MLP neurons of a small language model. Each row is named by its layer, matrix (gate and up: input weights) and neuron, and shows model dimensions 80-175. Each number is 128 + 24 x the weight over its row's rms, rounded and kept within 0 to 255. A neuron's up and down rows have the sign that makes its largest values positive.
A block is one neuron, or neurons of one layer that tend to fire together. Before each block is what it responds to, as a language model described it from the Wikipedia text at the highest values.

Responds to: Auxiliary have and possessive apostrophe. Forms of have/has/had after a subject or modal (who has, should have, he had), the apostrophe before possessive s, and well in "as well as".
L5.gate117 [135 118 102 103 119 143 171 153 168 101 121 107 144 163 182 132 136 139 120 127 137 106  84 118 152 142 133  93 114  99 183 105 139  88 127 137 124  86 108 146 123 123 180 128 152 136 116  98 134 141 131 115  97 148 128 138 132 140 119 103 123 117  87 154 164 148 136 121  96 143 136 127 119 140 114 123 164 115 100 129 158 147  72 120  78 181 143 130 148  95 126 149 100 123 135 116]
L5.up117 [110 148 158 127 107 133 119  75 178  97  83 129 120 133 137 137  88 154 148 113 115 148 161  79 160 132 134 193 143 144 135 181 154 139 137 146 153 106 164 105 121 142 139  79 169 133 147 105 159 159  95 131 153 128 108 113 101 101 147 131 118 126 112 107 139  96 158  85 165 169 107 106 146 132 111 135 135 156 158 143  72 127 120 115 114  97 159 121 144 150  87 100  90 147 129 173]
L5.gate279 [ 78 122 202 134 142 158 122  98 144 146 143 134 133  93  78 127 123 144 165 146 132 116 126 136 149 134  96 100 130 134 130 144 158 107 174 115  85 167 136 150 139 166 138  92 132 109 101  99 168 152  96 113 166 139 113 148 133 138 137 135 111 104 140 109 164 144 115 149 193 153 123 152  97 155 150 105 136  94  90 142 195 119 118 144 150 135 141 128  58 152  85 136 131 121 150 122]
L5.up279 [169 119 114  87 116 130 135 140 149 121  95 120 109  98 133 135 155 136 150 100 118  92 133 151 101 138  82 141 119 172 148 118 126 115 152 115  97  89  65 153 130 152 152  76  92 149 143 124  99  91  85 163 135 123 144 140 119 122 135 142 141 148 103  96 138 123 122 127 130 148 125  93 185 125 140 144 143 141 125 139 130 126 115 128 100 131 168  82 136 123 127  82 143 140 126 120]
L5.gate350 [126 116 112 103 144 150 119 123 129 128  94 116 164 142 105 117 157 137 123 102 107 128 133 103 109 149 137 178  98 157 157 156 154  76 122 176 118 133 156 118 176 137  89 123 155 115 133 145 147 137  90 154 143 124 142 151  98 114 112 145 148 146 134 132 145 133 140 124  99 131 114 122 141 164 139  94 119 131 115 166 142  83 122 139 110 131 125 120 152  94 107 142 111 121 135  97]
L5.up350 [166 124 155 154 143 149 110 143 141 117 102 127 144 116 126 119  65 159 147  99 139 102 102 120 154 102 104 134 126 128 153  93 118 117 156  86  70 112 130 139  97 114 125  97 107 141 135 123 124 143 126 136 131 160 125  52 105 187 119  77 141  74 146 158 157 103 140 136 121 116 134 132 132 135 110  96 122 109 126 105 103 124  97 104 112 119 156 119 129 136 148 114 130 115 140 129]
L5.gate385 [ 83 135 137 100 163 105 106 134 113 132 179 118 138 163 149 115 137 128 108 124 133  85 132 141 107 118 130 102 102 137 181 131 140 118 165 134 128 129  97 131 123 101 125 121 127 112 135 137 142  97 148 122 111 112  94 136 174  99  91 100 106 114  77 153 125 114 109 176 105  99 150 103 177 143 158 124 181 129 113 136 115 126 128 146  73 121 103 156 141 111 105 147 128 146 113 130]
L5.up385 [140 105 205 108  85 101  96 107 134 117 137 114 157 169 113 132 144 105 118 161 104 146 118 156 105 130 156 127 113 155 127 119 147  99 104 117 120 109 171  74 116 113 160 111 143 135  96 127 160 142  97  88 157 106 123 166 121 158 133 113 144 126 116 150 136 121 135 165 143 149 131  92  95 142 123  70 137 138 159 154 142 107 130 132 131 167 139 123 150 142 131 161 148 167 136 119]

Responds to: Auxiliary had after subject. Auxiliary and main verbs right after a subject or relative pronoun, mostly "had", also have, would, can, as in "which had difficulty", "who had created".
L8.gate339 [174 147 115 141 119 145  94 106 129 137  95 175 145 126 148 103 102 105 130 114 123 125 101 126 122 102 142 104 105 150 168 143 109  53 156 114 140 127 123 120 131  98 150 154 112 129 143 100 116 120 135 108  94 110 108  64 130 178 108 132 145 111 108 137  68 110 189 154  98 140 113 128 116 177 190 100 161 143 130 122  99 126 167 109 108 157 125 116 126 144 157 125 162 115  99 176]
L8.up339 [140 122 177 106 143 120  96 156 117 101 130 116 137 153 145 118 120 115 102 132 152  85 105 151  93 108 127 159 113 163 158 155 138 137 141 167 134 119 132 131 115 109 112  94 149 122 122 116 162 124  84 131  74 127 125  96  66 163 154 111 110 150 103 112 131 117 168 165 137 163 137  87 144 134 141 113 116 108 132 132 111 151 151 154 135 129 202 130 154 162 131 172 149 136 130 136]
L8.gate557 [ 97  98 128  68 142 173  83 140 108 137 158 101 159 158 120 160 158 136 116  97 130 117 147 160 114  96 122 162 125 127 124 128  91 125 134  83 105 124 146 124 174 110 144 102 135 124 151 112 168 151  97 104  64 121  99 140 163 125 126 156 144  92 102 124 119 124 133 104 157 134 178 110 143 120 168 145 131 123 103  71 126 144 133  75  93  89 113 158 161 102 154 119 149 112 105  99]
L8.up557 [112 156 161 118 113  89 157 120 128 111 123  87 115 147 154 145 127 127  94 110 142 159 135 146 132  97 118 147  84 168 167 117 131 139 138 163 165 126 134 110 105 139 169 138 128 154 105 156 132 154 178 150 144  98 128 142 114 131 123 120 143 109 100 108 140 126 143 181  95 131 160 150 138 150 130 149 130 139 113 149 139 141 149  94 137 142 134  99 179  76 130 100 127  98 151 168]

Responds to: Place-name endings. Final tokens completing a proper place or institution name, usually generic words like River, City, State, University, District, County, or word endings like -ville, -ford.
L5.gate39 [106  91  99 121  91 108 132 111  96 131 123 121 162 118  94 136 106  97  85 124 114 150  91 128 135  99 112 137 123  98 152 116 111 119 136 167 138 136 130 130 122 124 151 122 115 178 132 134 144 115 106 145 165 147 108 126 114 155  87 148 121 152 130 146 104  99 121 151 121 140 128 101 120 126 169 139 127  94 101 167 146 156 118 133 138 136 177 124 144 112 146 114 113 143 139 130]
L5.up39 [119 117 115 158 156 191 158 139  91 145 126 119 123  96 144 138 125 152 141 149 132  92  94 162 141 100 155 136 115 129 161 136 153 123 117 143 133 129 120 166 125 109 127 143 162 108 106 115 141 126 137 121 155 141 114 130 150 118  97 157 127 168 126 125 119 122 146  81 101 112 101 117 158 128 163 140 141 104 123  97 130 113 139 157  74 163 141 157 129 137 123 121 169 136 115 156]
L5.gate245 [170 158 117 119 103 120 129 128 140 113 125  68 141  81 125 117 125 127 107 135 129 131 138  94 116 111 115  79 142 138  98 134  72 139 141 154 120 112 113 164 137 100 146 131 141  76 116 124 164 143 120 102 164 113 106 129 148 157 112 131 129 118 129 135 175 153  97 140 125 155 126 112 183  97 137 112 149 136 117 112 122 138 133 139 125 159 114 166 202 130 124 107 128 160 194 121]
L5.up245 [137 149 133 116  89 177  87 104 134 150 105  94 108  89  98 107 116 136 122 176 147 135 164 121 125 102 182 117 137 133 110 129 134 115 136 143 148  75 133 141 112  94 135  73 150 117 111 122 103 162 128 115 171 143 100 146 138 117 167 107 121  77 111 165 118 131 104 127 155 118 120 122 155 119 109 119 125 129 133 125 129 142 164 105 142 122 153 129 176 127 107 144 108 153 166 169]
L5.gate249 [134 120 157 110 117 113 100 117 140 170 116 142 115 130 155 160 133 151 126 144 160 138 115  92 129 136 134 132 125 115 116  87  99 135 138 107 117 123  75 183 109 139 151 136 154 112  92 127 165 163 162 145 140 167  88 122 135 179 120 108 117 123 146 114 122 145 119 111  98 124 108 119 117 104  82  73 118 117 122 128 125 102  68 152  99 156  94 143 116 126 158 171 141 121  71 106]
L5.up249 [124  96 127 164 127 156  94 200 144 129 153 130 138  84 144 129 105 106 112  97  96 107 139 101 150 103 140  95 118  75 106 117  90 150 135  92 126 121 159 116  67 112 104 142 111 138 135 153 112 132 144 133 144 110 116 187 142 134  94  95 149 117 133 134 123 118 122 127 125 107 120 162  97 136 113 112 137  96 113 110 160 134 187 105 139 134 125 128 164 119 167 132 108 110 146 142]
L5.gate653 [163 134 110 125 117 134 109 153 157 104  96 116 111 155  98 135 140 110 116 124 129 150 148 178 154 118 174  94 147 130 107 125 163 133 112  97 143 104 132 158  80 148 119 131 141 153 145 152 127 180 167 139 120 124 137 155 152 134 154 112 136 116 120 116 111 168  82 160 130 117 120 122 124 104 113 106 109 106 140  94 156 142 123 162 104 131 111 129 118 157 172 157 103 147 155 146]
L5.up653 [ 95 166 117  73 135 141 134 115  83 113 113  94 176 125 162 143 145 173 129  88 134 149 166 146 108 145 122 108 130 109 136 121 114  93 155 150 153  97 104 152 138 128 150 125 161  92 144 136 130 161 126 137 127 161 141 130 179 149  76 161 120 135 144 133 107 122 132 159 153 145 126 157 172 113 130 123 147  68 127 105 125 145 123 120 108 134 115 161 116 157 140 114 115 122 125  71]

Responds to: Route and feature descriptions. Main verbs right after a subject (runs, served, signed) and units or parts (feet, mile, bays, slopes) in route, place and building descriptions, plus sports-table header cells (Venue, Score, Event).
L9.gate10 [128 137  98 112 111  89 146 125 117 151 101 116 107 145 132 105 182 102 137 135  89 125 133 123 146 146 126  67 139 141 112 116  93 142 147 151 134 155 158 104 123  98 134 134 138 100 154 132 126 118 136 106 128 143 135 156 148 121 126 156  80 141 133 149  96 168  91 163 105 128 138 113 140 143 197 113 161 124 150 134 169 120 114 122 150 132 162 148 136 159 120 124 125 133 123 128]
L9.up10 [167 102 116  87 105 109 157 145 110 123 172 159 109 115 136 183  70  96 129 129 110  85  93 164 116 155 182 126 151 152 106 136 130  93 131 144 144  94 150 153 172 113 161 154 135 123 118 103 127 154 147 141 108 150 143  95 101 134 117 112 116 124 123 153 150 114 144 121 173 140 150 140 161 114  99 124 135 124 145 118 126 116 153 113 152 118 129 119 158 135  89  88 128 119 124 179]
L9.gate70 [151 103  91 130 135 173 127 129 143 166 114 121  90  86 132 134 136 130  86 144 141 125 136 146 145 176  76 125 143 119 127 108 124 121 132 127 114 136 116 117 148  96 121  89 142 111 122  87 102  82 110 150 135 148  89 135 165 141 107 140  95 113 105 114 120 171 110 100 146 129 138 149 115 145  97 172 147 130  93 124 154  47 159 100 116  91 163 131 152 146  98 112  99  96 177 124]
L9.up70 [115 123 145 155 138 104 137 153  85 133 155 140 150 100 127 117 108 111 131 143 132 106 136 135 155 145 122 134 120 150 185  93  83 134 136 112 124 132 124 114 167 111 156 138 166  88 113 121 115 174 164 156  87  91 105 138 155 139 117 133  92 141  92 117  76 138 146  58 145 158 138  97 145 143 118 135 126 146 106 133  94 143 146 103 132 154 100 117 149 112 113 126 162 144 118 114]
L9.gate249 [138  84 143 140 123 103 145 153 155 147 130 149 164 178 141 117  98 124 142 168 129 109  62 125 144 112 116 108 134 128 136 103 105 120  78 154 146 143 167  84 149 120 124 164 102 155 130 152  99 122 120 124 114 115 133 161 154  91 124 107 122 119 110 141 129 109 124 106  96 129 105 119 112 145 134 121 176  97  95 122 142 146 140 130 128 105 120  92 167  99 138 148 138  94 116  82]
L9.up249 [158 152 116 127 117 135 153 136 118 109 128 140 116 140 114 105 159 137 116  98 126 116 116 100 132 151 109 127 129 126 134 100 149  78 140 120  77 132 110 123 130 125 146 120 132 113 102 140 134 151 176  79 121 115 126 146 138 147 162 149  97 157 126 105 117 151 151 153 103 129 112 129 156 155 123 135 120 185 159 127 130 125  97 103 105 130 154 123 123 140 131 153  94  97 118 104]
L9.gate361 [140 175 137 144 169 119  85 149  91 147 131 160 105 130 168 100 138 169  81 112 130  83 127 170 130 126 160 101 138 105 134 128  65  95 181 135 103 107 116 171 155 101 162 118 152 127 116  96 115 142 103 132 138 134 140 151 147 135 107 137 122 117 152 130  82 134 134 119 172 140 113 169 109 168 126 125 125 122 140 113 150 148 134  55 132 139 152 149 126 151  91 201 133 110 110 140]
L9.up361 [ 94 144 121 149 122 118 101 153 124 114 127 140 123 117 103 135 110 117 173 127 113 101 137 135 101 125 125 127 130 178  92 118 161 174  88 141  75 149 114 154 109 159 140 138 148  96 145  73 148 108  99 152 162 139 126 154 156 115 132 137 123  95 112  93 157 153 112  80 120 137 125 133 135 139 136  80 185 107 115 122 127 106 132 125 130  98 147 158 134 137 106 150 114 144 160 112]
L9.gate390 [142 148 116 141 108 107 134 131 111 157 103 132 146 106 172 153 125 166 131 129 180 102 124 149 129  88 129 105 139 110 124  97 111 127 133 117 116  90 122 135 194 120 122 121 116 129 125  83 139 137 152 114 131 133 150 122 133 102  87 164 132  93 116 148 117 131 124 127 155 153 129  99 134 136 106 173 173 145 105 133  88  89 130  85  91  64 140 126 127 127 125 116 170 128 141 113]
L9.up390 [108 207 121 140 111  90 148 129 103 114  98 106  95 144 145 140 123 117 108 142 118  82 168 125 145 140 161 114 165 104 122  86 101 132  97 116 140 134 157 131  99 123 156 123 127 102  92 146 154 137 138 101 117 168 138 180 134 144 123 152 133 106 158 130 106 171 133 149 139  90  89 118 164  98 145  98 140 131 133 161 114 108 123 129 131 130 107 110 111  96 127 150 158 143 115 115]
L9.gate399 [111 145 182 144 152 141 167 130  89  77 166 127 139 127 133 114 134 166 129 140 127  72 140 155 131 175 118 102 127 135 109 144 115 152 130 153 147 111 110 115 177 111 179 171 130 144  99 164 173 146 117 106  94 126  99 121 120  97 121 145 119 129 103 103 129 126 100  65 178 173 134 102 174 160 131 141 133 149  87 102  92 143 111  91 122  97 151 127 153 171 122 143 133  95 139 130]
L9.up399 [164 113 127 114  88 122 124 128 129 187 181  99  66 169 119 149 189 123 138 104  99 102 154 138 109 111 100 125 134 100 110 144  98 143 173 138 119 149  99 144 128 120 139 111 152 100 149 158  79 120 125 148 105 150  70 135 195 170 135 150 119 166 109 180 111  67 123 166 149 135 131 109 106 125 122 118 144  93 144 140 154 116 172 134  76 108 148 154 118 123 102 114  87 120 119 132]
L9.gate694 [147 112 172 123 144 167 114 110 105  98 139 120 144 115 118 114 136 126 163 127 117  95 164 129 119 109 133  63 141 132  76 114 169 168 118 119 132 113 138 134  95 112 157 140 119 143 180 117 137 117 136 152 124 152 171 143 136 126  97 155 134 123 148 155 110 133 113 134 128 148 152  87 137 147  99 144 111  92 109 106 147 155 131 120 139  67 165 155 154 103 150 131  70 105 130 113]
L9.up694 [139 147 111 123 123 147 151 126 104 146 154 126 136  95 161 147 153 101 154 139 177  78 169 128 111 141 151 117 124 135 117 129 127 116 130 115 126 130  89 111  89  88 153 136 138 131 138 115 165 117  98 164 141  95 132 130 117 127 115 113 131 108 167 156 119 125 146 141 164 174 143 114 110 144 189 145 107 133 130 144 183 130 138 152  80 124 174 123 105 112  89 136 146 100 115 100]
L9.gate742 [160 114 105 151 175 120 146 129 130 102 161 103 136 112 132 157  98 133 136 137 125  95 139 121  73 144 125 118 139 156 142 129 116 153  79 130 105 158 116  95 140  94 104 142 138 136  88 115 120 147 152 116 131 136 108  97 147 109 104 148 137 151 124 144 153 133 138 149 136 111 136 148 162 103 114 150 127 141  79  89 114  96 126 133 153 109  99 134 152 139 132 121 143 147 158 130]
L9.up742 [145 102 118  90 133 127 110 144 155 162  98 117 146 114 126 109 140 141 115 150 112 119 135 118 138 105 156 102 177 157 141 144 132 140 150 152 134 163 165 104 137  82 117 125  98 137 131 142 137 124 150 127 143 187 140 121 158 135 119 134 127  89 188 135 105 100 134 140 184 160 143 127 115 136  97 129 112 156 142 124 134  99 137 100 136 113 123 140 143 108 136 102 131 131 126 152]

Responds to: Verb stems and auxiliaries. Verb tokens: auxiliaries have, had, is after not, there or to, and mid-word verb stems before -ed/-ing, like Sh-oot-ing, g-reet-ed.
L9.gate2 [129 142 118 118 151  80 152 127 153 103 112 143 167 147 159 102 137 146 116  78 119 119 111  89 100 153 116  84 122 119 129 167  75  72 135 162  95 122  67 110 147 102 123 169 168 151 154  71 154  89 152 142 108 136 120 121 113 136 100 183 144 146 132 133 140 126 132 114 149 157 140 146 120 123  97 121 114 132 135 131 123 116 147 104 116 191 123 135 134 115 156 121 133  98 112 128]
L9.up2 [132 116  82 120 138 132 142 136 121  93 143  93 113 121 143 137 146 128 106 118 151  95 103 137 116 137 118 130 134 105 118 116 109 132 102 120 155 131 123  99 103 116 168 117 143 144 167 128 139 116 138  96 102  99 184 120 130 102 127 138 144 116  89 145 119  97  77 129 151 153 106 146 140 166 142 138 126 132 138 131 186 113 151 147  72 117 156 109 140 155 157  87 170 144 130 125]
L9.gate215 [112 142 107 129 134  84  79 167 135 104 123 129 155 130 167 106 105 126 100 163 115  97 110 118 122 115 166 160 109 155 143 134 171 107 119 115 131 122  86 110 169 128 129 134 106 141  90 144 125 117  99 118 130 143 108 110  91 103 103 107 137 145 113 132 144 132 136 112 124 161 112 140 123 146 120 132 102 154 157 140 116 106 135 120  73 153 115 126 111 163 109 162 111 125 144 117]
L9.up215 [124 113 103 132 128 115 131 128 118 142 131 154 154 162  34 115 127 162  97 108 141 117  95 130 120 159 110 139 135 167 101 110 115 165 138 135  94 105 121 153 148 120 137 114 147 117 144 116 117 117 137  84  94 139 155 119 114 157 146 125 110 157 144 111 136 125 167 122 106 136  94 129 126 130 116 105 118 114 166 106 123 152  92  90 110 146  96 187 143 151  96 101 108 128 132 105]
L9.gate224 [156 100 105 120 130 109 116 105 131 186 134 111 151  98 163 124 131 142 121 109 100  96 119 129 129 145  76  91 112 130  95 123 109 137 133 120 145 123 120 165 152 136 103 166 175 137 159 111 126  90 155  96  98 134 142 137 146 140 130  77 159 132  88 137 110 121 162 134  86 152 182 158 138 115 132 146 162 150 130 120 135 116 124 126 157 119 139 129 171 136 101 119 165 116 157 121]
L9.up224 [147 110 113 121 139 122 131 107  90 142 139 144 107 120 166 139 131  98 112 101 160 156 120 150 147 119 165 118 140  90 129 121  77 175 136 110 143 167 157 133 120 172 127 165  82 179 135 130  86 122 122 149 106  95  96 134 152 152 147 112 173 103 143 132 132 149 150 114  90 124 143 120 128 153 139  86 100 158 146 143 136 120 135 130 100 127 133 161 110 139 101 116 159 127 142  81]
L9.gate286 [156 136 107 124 129 110 122 169 105 142 128 141 129 155 167 124 102  80 151  99  88 156 107 109 117 132 172 121 128 127 167 131 129 132 169 115 133 111  93 117 141  94 151  97 132 124 125  92 149 140 167 118 176 150 107 147 119 143 134 135 159 143 137 145 125 141 131 144 161 131 117 151 113 121 166 107 174 116 151 146 142  78 150  98 147 155 134 154 124 114 142 127 145 105 141 111]
L9.up286 [ 79 148 106 126 131 138 168 101  96 184 134 133 127 150 124 126 108  98 138 130  71 145 110 141 123 120 115 122 147 110 113 141 131 176 165 124 144  94 138  71  77 145 131 148 169 185 119 112 134  88 131 109 117 145 116  97 104 118 156 147 158 110 106 141 163 103  94 102 101 104 115 168  89  98 125 111 117 125 133 140 107 178 110 106 111 137 158 113 150 149 179 119 145 126 152 158]
L9.gate328 [152 124 149 104 145 130 123 127  90 126 171 148 120 135 182 100 114 128 135 102 112 155 120  87 123 138 131 169 122 145 170 112 139 134 144 122 134 152 128 121 118 101 135 156 118 127 159 103 150 151 107 107 127  85  78 178  98  91 134 182 148 118 160 135 135 103 158 155 122 102  91 136 128 113 145 138 114 161 134 143 120 104 141 115 131 118 109 121  79 114 115 140 150 158 131 131]
L9.up328 [119 124 116 165 107 138 129 137 187 133 140 124 122  85 125 127 114 135 144 160 152  92 103 132 147  96 107 160 134 165 108 113 138 132 186 123 113 125 132 117 159 161 115 176 113 136 152 118 126 109 130 123  85 150 127  69 128 131 139  89  97 142 113 125 150  87 152 113 152 187 138  88  96 101 137 143 129 108  91 139 179 121 117 126 114 162 138 153 135 154 110 119 147 103 149 117]
L9.gate329 [145 112  96 137 110 118 132 151 129  87 173 143 102 132 180 121 129 161 124  86 101 124 121 128 159  68 158 122 102 125 130 133 116 112 146 188 139 103 118 153 109 139 130 107 133 141 119  84 118 151 122 109  71 147 150  64 138 114 112 112 128 160 144 107 113 135 140 118  87 114 120 129 139 135  72 174 128 124 105 117 116 124 142 127 135  97 125 170 172 113 127 100 106 147 129 116]
L9.up329 [151 135 105  97 120 172 140 140 119 104 121 167 171 133 156 100  95  93 140 111 127 119 116 153 114 180 162 118 138 156 122 130 133 131 148  81  66 122 142 116 119  96 120 172 153 156 127 111  93 181 125 147 104 145 158 118 104 127 144 166 115 106  95 152 114 131 118 131  78 153 136 117 178  75 155 119 102 115 109  70  83 116 108 118 117 153 163 134 141 125 157  62 138  90 110 138]
L9.gate357 [139 113 127 121 140 134 150 117 115 178 100 109 111 103 142 144 134 116 103 144 135 151 142 126 169 138 151 130 150 123 141  94  97 151  95 125 145 122  83 106  89 118 163 158 149 134 111 119 140 137 148 147  94 109  95 169 149  94 126 116  89 111 141 122 125 126 128  98 148 161 114 128  98 125 130  90  93 156  96 127  77 153 123 147  97 126 134  96 166 159 113  78 135 105 158 144]
L9.up357 [136  87 128  88 151 121 144 137 153 116 151 133 123 128 155 107 170  93 131 126 108 138 126 142 138  97 148 150 111 155 137 154  93 112 110 111 143 152 131 153 126 133  91 155 133 139 163  73 124 157 158 145 119 144 163  85 147 179 111 133 170 154 112 130 145 141 110 162 152 115 121 117 151  98 157 121 106 119  98 129  85 119 128 123 171 125 129  93 168 122 115  97 132 140 123 123]
L9.gate514 [133 114  91 124 160 102 137 167 153 157 125 105 120  89 134 123 145 149 118 124 120 139 117 102 129 155 105 144 120 119 129  98 172  81  99 148 130 125  98 163 138 150 151 128 134 138 150  82 144 122 140 118  92 128 136 145 110 104 114 176 154 128  92 123 162 128 130 150 144 131 124 111 171 132 132 134  98 112  97 151  96 131  92 146 147 165  99 139 131 122  54 150 175 100 124 143]
L9.up514 [138 172  97  94 145 139 122 137  80 113 119 118 134 156 135 121 115 103 122 120  95 135 107 118 150  93 160 119  95 138 116  84 127 125 122 106 136  67  77 159 132 120 110 125 152 116 131  88 111 133 145  95 139 125 128 131 143 124 121 166 118 131 133 120 176 110 121 120 170 112 120 134 136 183 143  79 146 141 109 111 110 132 125 127 114 107 129 147 196 113 110 112 167 110  95 140]